From a checkpoint of a small transformer trained on Wikipedia: 12 layers.
MLP neurons of a small language model. Each row is named by its layer, matrix (up: input weights) and neuron, and shows model dimensions 48-143. Each number is 128 + 24 x the weight over its row's rms, rounded and kept within 0 to 255.
Before each neuron's rows, "fires after" lists the tokens most often just before its 100 highest values on Wikipedia text that the model never trained on; "fires on" lists the tokens most often at its 100 highest values on Wikipedia text that the model never trained on.

fires after: " the", " be", " a"
fires on: "-", "h", " 198", "0", "v"
L7.up186 [156 139 112 133 156 103 178 152 127 134 150 107 144 141 112 156 112 126 118  97 145 130  77 139 118 146  93 127 126 149 129 113 125 125 117 146 162 158 114 128  94 147 105 127 127 151 104 156 122 130  94 138  74 101 132 125 157 117 146 157 178 107 115 134  88 135 199 159 112 165 113 137 132 114 150 167 149 124 123 173 162 148  90  94 144 116 151  98 139 133 141 105 127 116  71 107]

fires after: ".", "s.", "\".", "es."
fires on: "\n"
L4.up870 [ 93  78 140 113 164  93 120  95 138 161 112 100 101 140 124 116  90 104 125 120 138  98 118 124  83 155 102 136 125 146 171 122 137 147 148 140 125 148 113 107  79 164 108 165  87 110 101 133  91 112 128 109 102 127 144  98 148 137 127 105 146 142 157 164 112 162 127 140 164 132 138 138 165  95 177 132 170 120 166 134 140 141 101 101 180 146 133  93 176 118 128  73 116 112 104 167]

fires after: "\n"
fires on: "==", "===", "\n", " is", "===="
L5.up833 [137 101 142 100  99 130 143 117 167 148 106 146  98  93 147  87  88 114 102 118 163 119 128 161 130 129 140 118 129 143 121 144 120 130 152  77 128 145 148  91 121 113 139 170 123 121 127 122  87  91 141 105  74 117 133  67 142 135  78 101 124 102 122 127 105 144 129 144 139 105 167 120 140 120 151 114 182 122 124 116 119 121 164 117 176 191 137 154 162 103 129 104 119 110 132 142]

fires after: "\n", " the"
fires on: "|", " up", " in", " 198"
L9.up372 [130  80 152 155 149  93 161 148  88 118 114 153 101 139 153 107 151 113 113 117 133 134  79 135 159 161  98 139 122 142 125 106 133 155 104 134 127 105 129  76 156 143 127 148 121 117 136 160 125 140 153 174 110 119 144 133 103 121 106 118 179 122 129 117 124 136 179 165 136 138 131 114 148 102 175 145 129 169 163 137 139 152 116 152 147 120 125 118 182 183 128 116 128 159 109 164]

fires after: "-", " sur", " ", " sp", " p", " g"
fires on: "v", "en", "ic", "re", "h", "ch"
L8.up378 [130 102 109  93 167  86 107 135 138 142 126 111  92 128 106 112 135 128 145  95 111 110  81 155 114 100  98 139 123 101 129 128 127 155 103 153 124 147 115 104 122 104 135 116 106 155 102 130 148 139 103 156  60 148 104 124  99 138 136 110 135  74 134 139 116 140 115 105 125 128 159 144 153 138 157 157 120 104 131 138 104  83 110 120 155 140 139 102 115 124 144 146 115 119  89 173]

fires after: ".", "s.", "es."
fires on: "\n"
L4.up738 [ 91  99 120 125 138  88 144 141 118 127 102 110 125 130 140 143 109 110 146  98 157  89 113 122  78 144 119 130 126 157 140 112 145 135 110 143 134 164 115 118  93 162  62 152 122 119 118 168  95 120 141 106  92 106 142 110 120 127 122 108 157 118 176 148 126 147 128 138 133 127 120 127 158 104 159 139 137 106 176 132 173 156  97 105 146 125 164  92 164 146 155 112  96 103 125 129]

fires after: " M", " m", " Mon", " an"
fires on: "t", "il", "ur", "ort", "it", "or"
L9.up1010 [136 138 137 146 122 144 125 139 161 140  77 109 147 136  97  99 159  91 161 109 123 108 123 123 104 165 177 124 160 141 123 126 138  98 135 102 148 139 153 122 133 141 152 110 132  85 114 138 124 150 124  97 112 109 172  96 157 118  99 122 122 163 101 135  91 132  86 128 123 153 154 118 113 133 134 126 101 155 177 144 124 105 140 108  78 121 125  52 173 142 143 133 152 166  93 122]

fires after: " re", " dis", " des", " Re", " Year"
fires on: "p", "ad", "ac", "b", " |"
L7.up298 [181 104 114 156 152  69 117 113 155 133  62 129 128 148 131  99 109 141 101 113 146 121  93 142 104  97 137 140 121 141 138 111 146 101 153 157 110 171 137  91 143 108 145 151 125  96 139 127 136 127 138 147 108  85 161 134 130  80 123  71 175 122 118 120 127 105  92 124 158  83 139 122 107 125 121 153 160  82 135 134 131  91 108 144 132  77 134 164 143 102 162 148 119 132 119 165]

fires after: " |", "|", " medal", ";"
fires on: " 4", " –", " 3"
L5.up177 [110 112 125  94 150  81 149 110 130 136 115 120 117 112 154 110  93  90 116 115 130 104 118 127 116 153 121 151 132 149 152 121 172 136 159 112 137 155 135  82 123 125 112 139  96  94 109 131  90  74 140  99 103 100 156  84 146 108 136 140 167 117 145 179 121 153 155 150 128 131 147 129 158  88 152  87 171  98 167 123 148 132 123  97 157 151 167 120 135 136 114 105 105  95 107 163]

fires after: " ", " c", "-", " rep", " (", " \""
fires on: "he", "l", "ro", "ir", "ar", "ill"
L8.up22 [ 82 101 125 125 106  89 168 167 115 147  82 127 174 131 117 162 130 116 143 106 107 123 110 142  65  79  96 158 146 116 106 112 118 124 146 120  99 114 125  82 108 153 136 200 142 119 102 124 130  96 106 165 110 114 138 115 114 103 103  85 163 105 122 141 119 104 111 153 150 143 124 156  88 161 146 137 151 102 122 110 156 107 129 115 124  97 127 107 152 139 145 137 132 115 117 144]

fires after: " L", " R", " V", "L", " v", " D"
fires on: "an", "ie", "e", "el", " |", "im"
L8.up565 [124 138 136 126 124 130 146 128 168 150 141 130 120  72 123 101 128 101 123 117 126  90 118 104 147 184 118 139 123 151 174 155 151 181 140 148  92 123 127 118  89 108 121  93 125 122  74 141 166 122 166 129  59 100 110 118  90 124  83  91 153 134 144 161 115 147 108 156 137 118 127 134 181  95 133 114 142 124 129 155 128  90 165 113 105 119 141 124 147 138 131 108  91 133 104 145]

fires after: " s", " h", "h", "A", " m"
fires on: "is", "s", "h", "t", "at", "ch"
L8.up618 [157 114 133 135 133 123 140  88 145 137 116 101 107 106 138  96 131  88 147 151 120 136 110 148 110 174 131 145 117 100 111 124 157 123 103 121 126 113 120 109  72 140 110  97 129 123 135 118 124  81 121 143 103 139 117  78 166 115 110  98 162 129 112 167 118 167 196 131 128 143 129  88 132 132 164  94 119 150 178 143  94 110 100  99 119 147 158 139 132  87  99 141 149 113 107 137]

fires after: " v", " M", " V", " (", "-", " L"
fires on: "an", "o", "y", "on", "ys"
L8.up966 [107 119 136  81 131  72 118 127 140 190 139 113 118 118 138 102 110 167 113 114 139 100 147 134 142 118  89 130 116 150 173 118 154 148 150 126 136 137 101 152 126  88  88 121 132 129 149 178 127 113 138 114 123 141 131 114 125 132  81 118 139 162 113 163 127 112 126 152 133 165 130 138 150 154 118 115 162 131 128 108  97  82 123 103 121 119 119 126 134 138 103 136 113 134 104 149]

fires after: " d", " ", " con", "R", " dis", " o"
fires on: "e", "en", "p", "enc", "er", "'"
L8.up954 [143 102 128 131 124 126  81 129 117 170 118 162 133 128 111 133 155 177 107 125 153  97  90 115 126 191 133 125 154 129 110 149 158 138 153 132 109 162  97 128 104 103 117 129 128 147 126 123 147 163 132 179  88 152 137 105 124  95 135 103 197 104 133 148  94 130 107 148 137  84 181  96 116 141 130 134 109 117 130 141 178 117  80 151 102  74 129 101 123 126 116  87  87 120 138 138]

fires after: " p", " ", "andidate", " f"
fires on: " |", "ly", "air", "th", "al", "ath"
L7.up743 [137  56 117 128 135 118 111 127 145 127 105 126 165 127 175 115 133 130 179 129 138 135  88 110 139 140 134 108  97 128 112 121 150 115  96 125 158  95  94 145 116 141  97 180 109 145 117 127 139 156 132 161 114 122 148 125 116 112 138 156 165 132 154 152 106 141 142  92 113 131 156 121 140 115 110 144 127  84 139 164 111 140 137 119 122 125 130 145 136 156 134 126  92  89 151 149]

fires after: "\n"
fires on: "\n", "==", "en", " that"
L4.up390 [145 102 119 112 107 123 160 120 172 177 104 111  94  82 136 108 137 112  82 121 153 101 115 124 122 110 104 128 141 137 130 130 158 158 139 107 118 132 120 114 119 138 120 142  95 116 108 145  81 109 143  85  72 115 141  60 190 145  96  91 125 114 139 153 125 142 131 144 116 137 160 143 122 129 157  99 178  98 157 109  93 104 121 103 142 167 149 154 134 103 126 100 127  60 116 148]

fires after: " |", "\n", ";", "|", " No."
fires on: "|", " 15", " 7", " 12", "–1"
L5.up477 [130 139 128 115 151 107 125  97 136 145 130 114  78  96 131 114  50 124 146 105 116 159 153 130 104 118 148 154 135 148 144 105 146 156 167 138 156 131 157 128  74 121 142 198 149 132 105 138 118 100 161 130  70 133 131  84 153 141 120 100 170 140 104 137 125 163 138 116 110 112 153 125 128 110 139 110 128  87 158 145 120 137 130 134 128 123 131 101 148 101 124 105 125 139  97 127]

fires after: "A", " A", " At", " a", "th"
fires on: "r", "ur", "ri", "l", "h", "ar"
L7.up437 [128 104 164 152 169 145 131 138 130 126 107 103  83 123 125 118 166 147 117 138 154 101 124 149 128 124  90 107 160 136 171 111 186 113 112 123 112 176  96 137 137 114 118 147 121  82 136  79 125 130 136  73  89 121 138 111 149 135 130 158 151 105 143 148  83 120 115 167 151  79  84 142 156 121 150  78 113 112 182 128 122 119  91 106 111 136 161 108 151 102 115  80 127 145 127 140]

fires after: " an", " A", " An", " the", " ne", " e"
fires on: "al", "ed", " up", "im", "at", "it"
L7.up896 [136 116 119 144 131 121 120 133 132 126 139 120 118 167 107  89 137 112 101 133 116 128 128  99 125 129 102 134 138 129 153  99 130 145 131 146  82 142 121  81 132 145 106 139 120  92 125 150  80 132 178 123 100 119 170 124 133 113 116 128 139 147 128 119 104 108 149 136 145 123 148 121 180 120 148 146 137 114 181 142 139 122  93 129 142 138 106 135 155 146 134 113 119 123  73 136]

fires after: " |", "|", ";"
fires on: " 29", " 17", " 19", " 15", " 16", " 18"
L5.up745 [112 114 131  62 134 130 156 132 146 117  69 131  90 111 175 141  86 109 113 104 137 129 129 120 144 154 151 123 150 137 135 100 159 158 134 149 162 158 122 114 111 106  97 131 108 116 106 145 162 112 147 119  84 119 153 103 145 145  72 136 211 126 145 133  83 158 134 152  95 125 137 132 172 120 153 102 105 135 135 130 120  95 138  99 144 124 139 101 145 109 126 137 118 134 115 129]

fires after: " D", " K", " O", " d"
fires on: "h", "om", "ol", "ent", "re", "al"
L8.up746 [114 157 132 119 138 148 160 123  93 150 133 131 124 136 107 101 115 136 109  39 133 106 119 105 141 167 106 125 132 114 105 157 139 132 147 141 121 183 131  98 122 131 129 138 104 136 120 155 119 134 144 116 117 121 136  82 135 148 113 116 145 131 104 117  97 186 149 166 107 139 154  73 137 130 135  97 193 106 152 128 149 123 141 104 123 153 122 151 147 116 124  94 110 111 115 131]

fires after: "\n", "ly", " H", "ersonal"
fires on: "\n", " life", "any", "istory"
L4.up107 [120  84 132 103 109 120 158 143 183 148 117 132 134 121 160 150 113 132 134 137 162 103  91 119 106 124  89 155 106 119 100 120 115 141 160 118  87 156 153  97 103 122 100 144  64 133 148  97  83  89 129 153 106 141 156 102 161  94 100 119 132 131 144 130 140 101 156 177 147 123 182 115 138  94 114 105 160 110 134 121  99 124 114 120 183 132 135 109 120 134 116 114 138 131 111 121]

fires after: "\n", " fin"
fires on: "===", "==", "\n", "====", "ished"
L5.up699 [133  83 110 114 153 107 163 110 161 105 143 146 129 148 173 101  76  94 117 123 154  81 118 113 148 165 153 141 100 123 171 127 120 135 146 132 162 180 136  67 104 119 123 134 100 110 104 139 116  80 139 107  87 147 139  79 169 145 115 111 156 109 118 117  95 111 133 165 126 148 163 119 157  92 164 112 151 105 141 127 126 132 120  84 103 143 139 104 118 109 123 114 132 148 106  99]

fires after: "\n", " 201", ".", " 200"
fires on: "\n", " 2016", "3,", "1,", "7,"
L5.up1011 [109 133 134 147 142 136  90 151 115 157 135  92 145 164 105  96 111 109 146 112 123 110 117 116  93 121  61 165 103 109 139 105  91 128 121 130 116 145 141 121 114 138  60 134 122 132 109 131 125 153 149 120 138  74 135 134 102 131 142 152  90  99 160 133 144 167 135 152 102 136 111 148 164 127 110 136 177 106 152 140 214 147 131  98 124 146 144  84 131  95 144 103 128 136 139 107]

fires after: " d", " c", ".", " V", " D", " v"
fires on: " It", "e", "i", "ra", "ang", "am"
L8.up320 [120  95 151 125 155  95 139 131 135 136 154  60 156 123 142 143 110  98  86 103  87  72 132  93 110 100 144 175 149 120 134 157 145 146 145  95 123 142  79 131 114 108 149 123 101 149 119 131 125 128 151 114 124 121 109 121 165 132 119 106 116 128 154 147 110 180 118 116 159  79 181  71 143 147 134 104 141 128 128 111 149 122  94 121 154 108 121 163 143  78 116 118 137 112 141 154]

fires after: " 201", " 200", " 202", " 199", " 195", " 198"
fires on: "4,", "5,", "3,", "2,", "9,", "6,"
L5.up957 [150 116 117 140 109 157 127 116 155 193 119 128 120 155 102 106 122 123 132 105 106 112  98 129  73 134 143 149 110 148 134  99 136 153 128  99 123 192 114 114 101 141 144 145 103 128 130 154 134 122 117 127 139  95 128 100 125 118 143 150 166 101 147 117 102 130 129 145 147 152 117  97 166 114 144 115 108  73 124 179 154 185 108 128 152 136 147  98 163 126 181 114 164 133 130 115]

fires after: " E", "E", " one", " I", "A", " N"
fires on: " of", "er", "y", "l", "n"
L8.up353 [ 99  79 158 110 132 150 111 107 136 156 146 114 135 115 125 122 123 137 120 131 123 129  94 170 146 175 100  86 132 106 137 128 147 118 135 158 113  98 128  94 147  70 145 168 140 108 126 140 114 140 171 111  75 118 148 130 125 102 145 165 158 133 126 117 134  96  85 143 154  94 125 126 148 102 154 100 192 119 141 145  95 107 119 129 105 143 129 124 145 136 142  87 123 130 106 165]

fires after: "\n"
fires on: "|", "\n", "=", "-"
L8.up698 [118  67 121 101 132  73 115 143 101 126  94 174  98 140 115 124 154 132 141 119 157 106 150 137 142 144 133 178 141 101 104 149 106 135 108 148 142 161 119  81 106 140 140 171  81  92 171 134  99 114 157  84  51  94 163 132 147 108 108 138 135 106 144 141  86 110 163 165 158 120 117 128 156 133 139 139 133 103 148 124 115 152 123 102 127 118 146 136 143 147 170 137  92 125  97 159]

fires after: " M", " P", " Con", " Ph", " Comp"
fires on: "et", "il", "ill", "ort", "n", "it"
L8.up937 [153 161 154 117  96 129 116 145 128 138  82 105 157 134 136  90 140 122 127 124 143  74 137  98 165 147 150 142 172 142 125 118 122 124 121 104 121 156 102 135 149 133 167 136 144  93 134 132 134 143 125 139 151 127 130 109 119 112 125 125 125 107 103 128 114 114  92 116 121 192 162 123 170  67 154 122 111  98 158 185 112 157 129  73 155 177 142 138 157 145 113 125 134 139 116 131]

fires after: " 201", " 200", " 202", "\n", " 198", " 199"
fires on: ")", " is", "3,", "4,", "6,"
L5.up996 [127 134 154 146 122 122 120 110 111 147 155 129 117 143 138 122 104 131 134 120 119 118 118 128 121 107  52 150 136 133 133 110 136 120 123 111 124 144 118 102  99 142 131 128 138 116 107 161 117 137 146 123 127 102 118  90 123  94 147 138 138 106 159 142 140 130 157 158 130 121 141 127 152 134 117 100 127 128 148 162 150 140 115 126 173 122 175 102 152  84 188  85 113 160 108 147]

fires after: " s", "R", " E", " R", " S"
fires on: "e", "r", "er", "il"
L8.up645 [ 97  94 106 150 109 123 100 135 179 162 107 153 143 148 168 127 142 109 137 121 145 113 133 121 148 111 141 140 150 152 107 143 130 161 142 132 125 151 107 107  77 129 130 150  98 112 121 126 136  99 148 148  74 116 105 102 136 155 116 116 178  84 142 128  86 144 119 134 155 136 124 119 180 132 119 135  99 123 111  69 158 119 129 127 102 119 114 147 108 108 148 116 114 131 112 169]

fires after: " |", "m"
fires on: " 4", " ", " 5", " (2", " 6", " prov"
L9.up872 [124  94  89 142 112 135 128 146 112  93 141 153 116 111 149 145 140  90 143 143 114  99 123  98  90 140 122 146 135 121 166  97 123 105 172 121 115 104  95 136 131 129 149 148 114 108 134 165 133 105 143  78 131 111 114 118 152  96 154 155 137  90 117 122 122  90 158 124 129 159 152 141 126 127 112 132 113 153 188  88 135 115 136 101 105 141 138 137 155 127 120 131  81 168 128 177]

fires after: " d", " L", " P", " v", " Con"
fires on: "oc", "T", "t", "ic", "et"
L8.up886 [169 140 112 128 145 142 141  94  87 125 159 119 113 130 131 117 125 134 111 124 145 108 107 116 128 149 127 138 133 138 135 123 138 172 167 124 131 151 152 145 131 108  64 137 108 115 104 112 149  94 141 107 155  61 111 101 114 124 137  89 131 123  96 182 120 173 159 148 150 172 149 116 121 117 130 169 143 132 116 125 160 134 121 109 110 117 160 119 155 107 117 105 133 123 148 155]

fires after: " P", " C", " c", " F", " f", " p"
fires on: "ac", "as", "G", "at", "od"
L9.up424 [ 78 105 125 108  98 108 158 166 134 125  94 105 192 183 125 109 110 124 141 177 129 122 146 146 136 106 135 147 104 150 142 166 128 144 125 154 150 145  97  92 151 118  95 109 139 153 149  93 106 123 149 132 108 103 162  96 139 131 132 151 182 151 107  96 140 156 104 122 100 125 146 114 144 113 160 132 132 129 147 127 121 112 125 129 110 120 153 128 123 110 136 117 143 126  90 184]

fires after: "A", " A", " Is", " a"
fires on: "l", "j", "b", "r", "ur", "ar"
L7.up637 [ 99 110 176 126 130  95 140 133 111  98 119 138  96 124 105 141 160 141 137 145 180 137 116  98 106 139 114 132 152 119  99 145 166 113 145 115 112 112 116 146 117 150 108 131 134 130 104 132 109 116 125  93 114 109 154  94 138 157  53 148 165 170 154 133 120 135 106 106 148 124 109 133 136 129 112  83  95 127 187 142 106 131  93  81 105 120 130 107 168 152 140  92 122 153 112 156]

fires after: " L", " s", " l", "L", " A", "ced"
fires on: "er", "a", "e", " h", "ed", "T"
L8.up225 [119 101  98  92 156 110  95  87 190 182 129 138 110 108 147 117  96 132 128 119 150  91 104 100 154 156 103 159 177 103 153 155 138 154 148 131  87 170 115 115 113 129 103 106 133 137 139 125 125 115 119 125  95 133 123  87 110 143  99 112 138 136 156 118 134 150 118 201 148 139 124 122 129  58 102 126 158 158 121 117 156 119  91  90 101 132 130  89 144 108 117 138 106 161 131 155]

fires after: " b", " l", " g", " cl", " dis", " f"
fires on: "im", "ar", "ran"
L8.up71 [133 148  96 149 188 105 112 125 123 138 104 100 134  84 126 127 129 170 126  84 153 147 142 154  75  96 124 144 130 161 125 127 104 120 108 113 166 121  96 127 110 115 130 145 112 124 153 103 150 121 135  90 140 156 116 115 173 141 127 113 138 123 130 145 121 141 106 143 152 151 116  73 138 158  70 170 122 128 113 184 151 139 128 151 135 107 158 116 144 120 151 120 134  83 145 164]

fires after: " |", " ", "ubl", "%"
fires on: " |", " 6", "ican", " 8", " 4", " 5"
L5.up95 [144 107 114  65 141  99 138 144 110 131 126 125 123 118 172 152 113 137 109 157 138 115 123  94 109 142  91 136 132 130 159 114 122 110 133 150 150 131  81 142  93 160  57 144 117  93 105 111 118 130 114 107 138 123 109 114 181 126 118 109 145 108 139 151 109  87 121 107 127 131  95 141 111 144 146 109 127 116 174 166 123 109 106  75 145 149 158 101 157 141 126 172 113 145 136 122]

fires after: " b", " ", "-", "B", " (", " d"
fires on: "l", "o", "c", "ic", "en", "re"
L8.up631 [120 136 154 105 150  86 153 118  87 166 108 124 131 132 118 141 120 133 107  94 103 122 147 114 116 136 126 185  86  83 158 111 146 109 140  80 141 169 134  96 134  85 135 183 127 111 139 133  88 137 150 143  94 117 133 127 121 117  86 162 151 100 145 112 116 129 123 141 148 137 130  95 129 132  76 140 142 104 109 110 148 125 115 118 137 125 158 120 150 127 137 147 139 118 108 147]

fires after: " (", " \"", " ", ".", "-"
fires on: "h", "er", "l", "cl", "c"
L8.up847 [144 120 138 106 147 104 129 156 119 219 124 133 125 140 126 126 113 121 101 139 101 129 107  99 114 119 134 129  77 123 123 138 145 167 152 111 117  92  97 112 125 151 110 163 109  95 138 113 104 160 143 134  89 124 129 130 167 122 138 117 133 107 162 151 117  96  96 135 117 119 153 127 135 118 164 145 131 114 131 135 138 142 102  82 111 120 142 141 116 128 148 123 145  98 109 119]

fires after: "\n"
fires on: "|", "-", ".", " the"
L9.up50 [ 99  96 115 125 167  67 132 158  89 125  62 113 162 183 152 119 141 136 140  98 140 128 126 158 154 150 101 183 126 115 134 131 121 104 101 160 102 147 118 115 140 135 116 119  74 150 121 125 128 154 170 106 104 115 145 160 136 110  98 121 119 135 165 129  97 123 177 143 137 145 128 154 152 145 121 135 146 139 134 179 135 150  94 111 148 150 118 156 151 161 169  84  91 137  94 159]

fires after: "\n", " cl"
fires on: "\n", "aim", "ically"
L4.up182 [188 119 137  79 100 154 136 123 146 148 106  92  89  64 142 124 116 102 108 142 114 156 115 147 101 114 135  96 161 158 162 110 123 103 108 114 127 107 146 127 111 118 146 162 127 128  90 167 125 124 134 131 105 110 157  99 172 139 138  95 151 130 126 151  71  97 145 119 129 155 139 127 193  98 117  95 121 105 151 109 104 124 112 112 152 150 158 134 156 102 113 107 118  98  99 144]

fires after: " L", " l", " (", " D", "os", "L"
fires on: "is", "c", "o", "os", "i", "on"
L8.up283 [115 120 128 121 122 110  85 111 140 140  92 127 116 114 145 113 159 171  95 101 130 127 110 161 135 158 127 177 137 149 154 107 143 128 139  89 141 140  92  85  85 111  96 147 129 117 109 123 117 108 157 130 157 140 128  93 152  99 112 168 168  91 105 159 128 157 157 153 157 119 151 100 165 133 165 131 134 160 155 114 118  93 128 128 129 131 140 105 135 124 135  83  82 122 109 184]

fires after: " s", " w", "ough", "W", " g", " h"
fires on: "t", "ent", "s", "w", "h", "p"
L7.up1012 [135 130 145 163 137 128 102  81 177 186 170 161 166 149 109 112  89 117 137  83  96 106 117 124  96 195  99 154 133 115 107 114 109 112 129 152 176 134 116 129  82 159  97 135 125 112 119 152 106 138 132 143 103 111 143 129 160 117 143  95 144 158 130 164 121 127 181 136 131  96 163 112 130 128 136 117 141 117 158 133 166 145 148  95  98 142  99  87 100 115 126 152 118  94 146 160]

fires after: " P", " p", " R", " F", " cl", " f"
fires on: "os", "ed", "as", "op", "and", "est"
L8.up480 [126  69  72 117 151 108 132 141 148 151 146  62 123 148 127 102 123 128 144 138 113 152 130 111 160 132 125 107 114 114 132 131 102 140 129 144 157 151 123 129 101  90 126 100  97 143 120 134 162 137 115 153 137  91 100 119 151 120  82 126 180 129 127 113 112 169 127 128 110 123 136 114 126 112 145 148 164 157 141 110 150 114 145 131 123  89 164 117 128 152  92 129 130 100 121 126]

fires after: " T", " t", " do", " k", "j", " O"
fires on: "el", "or", "ind", " not", " out", "our"
L7.up147 [121 149 154 127 167 137 145 138 134 166 112 102 168 102 156 110 126 142 165  93 152  38 125 150  70 120 104 162 144 108 159 102 156 127 136 125 127 175 133  98 138 104 150 125 140 111 122  82 115 135 157  92 148 148 111 128 144 113 113 121 128 128 135 131 141 136 167 111 127 142 139 114 175 138 143 115 124 110  86 182 102 179 106 131 127  98 139 117 136 130 160  76 139  95 101 150]

fires after: " M", " (N", " Ch", " S", "M", " (C"
fires on: "a", "e", "er", "le", "r", "ity"
L7.up937 [107 115 120 163  79 125 138 167 175 141 112  99 110  88 197 128 112 140  80 106 143 112 153 128 145 160 162 169 135 137 163 147 148 138 170 147 107 104 105  93 130 129 115 144 100  96 138 131 112 102  87 135  76 106 141 104 143 125 141 137 169 135  98 152 129 139 156 160 137 115 156 114 144 150 132 102 154 126 149 126 135  90 131 138  88 131 149 143 118  97 117 137 106 123 114 167]

fires after: " l", " g", " s", " sur", "-", "ft"
fires on: "w", "v", "im", "l", "ive"
L8.up889 [137 122 144 129 165 109 119 115 154 188 102 137 108  88 116 125 110 105 148 107 144 125  66 186 113  94  89 133 141 156 136 120 100 140 124 118 138 154 108 131 122 114 128 100 106 123 122 135 154 126 136 142 124 155 146  97 129 133 120 140 142 118 122 116 110 159 155 167 147 179 133 123 101 120 147 186 126 103 117 148 135 116 170 119 120 100 140 126 122 132 163 140 134 102  92 151]

fires after: " L", " V", " D", " v", " d"
fires on: "u", "ol", "l", "uc"
L8.up578 [ 90 134 170 132 173 171 133  97 148 149 123 121 123 118 127 109 162 133 126 110 113  83 130  90 150 105  97 165 131 124 125 133 110 146 115 116 117 180 150  95 114 106  97 130 117 158 143 147 129  92 169 108 129 108 112 109 176 162  89  88 151 157 128 187 119 149 165 153 102 161 155 126 128 135 108 102 146 115 141 141 154 110 116 123 129 129 144 125 180  97 174 105  94 127 154 169]

fires after: " D", " st", " d", "it", "D", " deb"
fires on: "ar", "or", "op", "O", "u"
L7.up482 [147  90 108 117 125 157 166 128 139 122 131 115 131 117  99 127 127 134 178 125 143 139  65 144 113 121 136 116  91 157 127 119 120 170 120 137 102 139  95 116  97 137  94 104  96 130 113 127  99 111 116 133 130 111 107 139 142  95 125 110 135 144 196 211 160 203 108 121 119 125  97  95  97 123 193 121 174 139 168 112 178 116 122 124 132 137 112 121 141 126 168 133 119 134 153  96]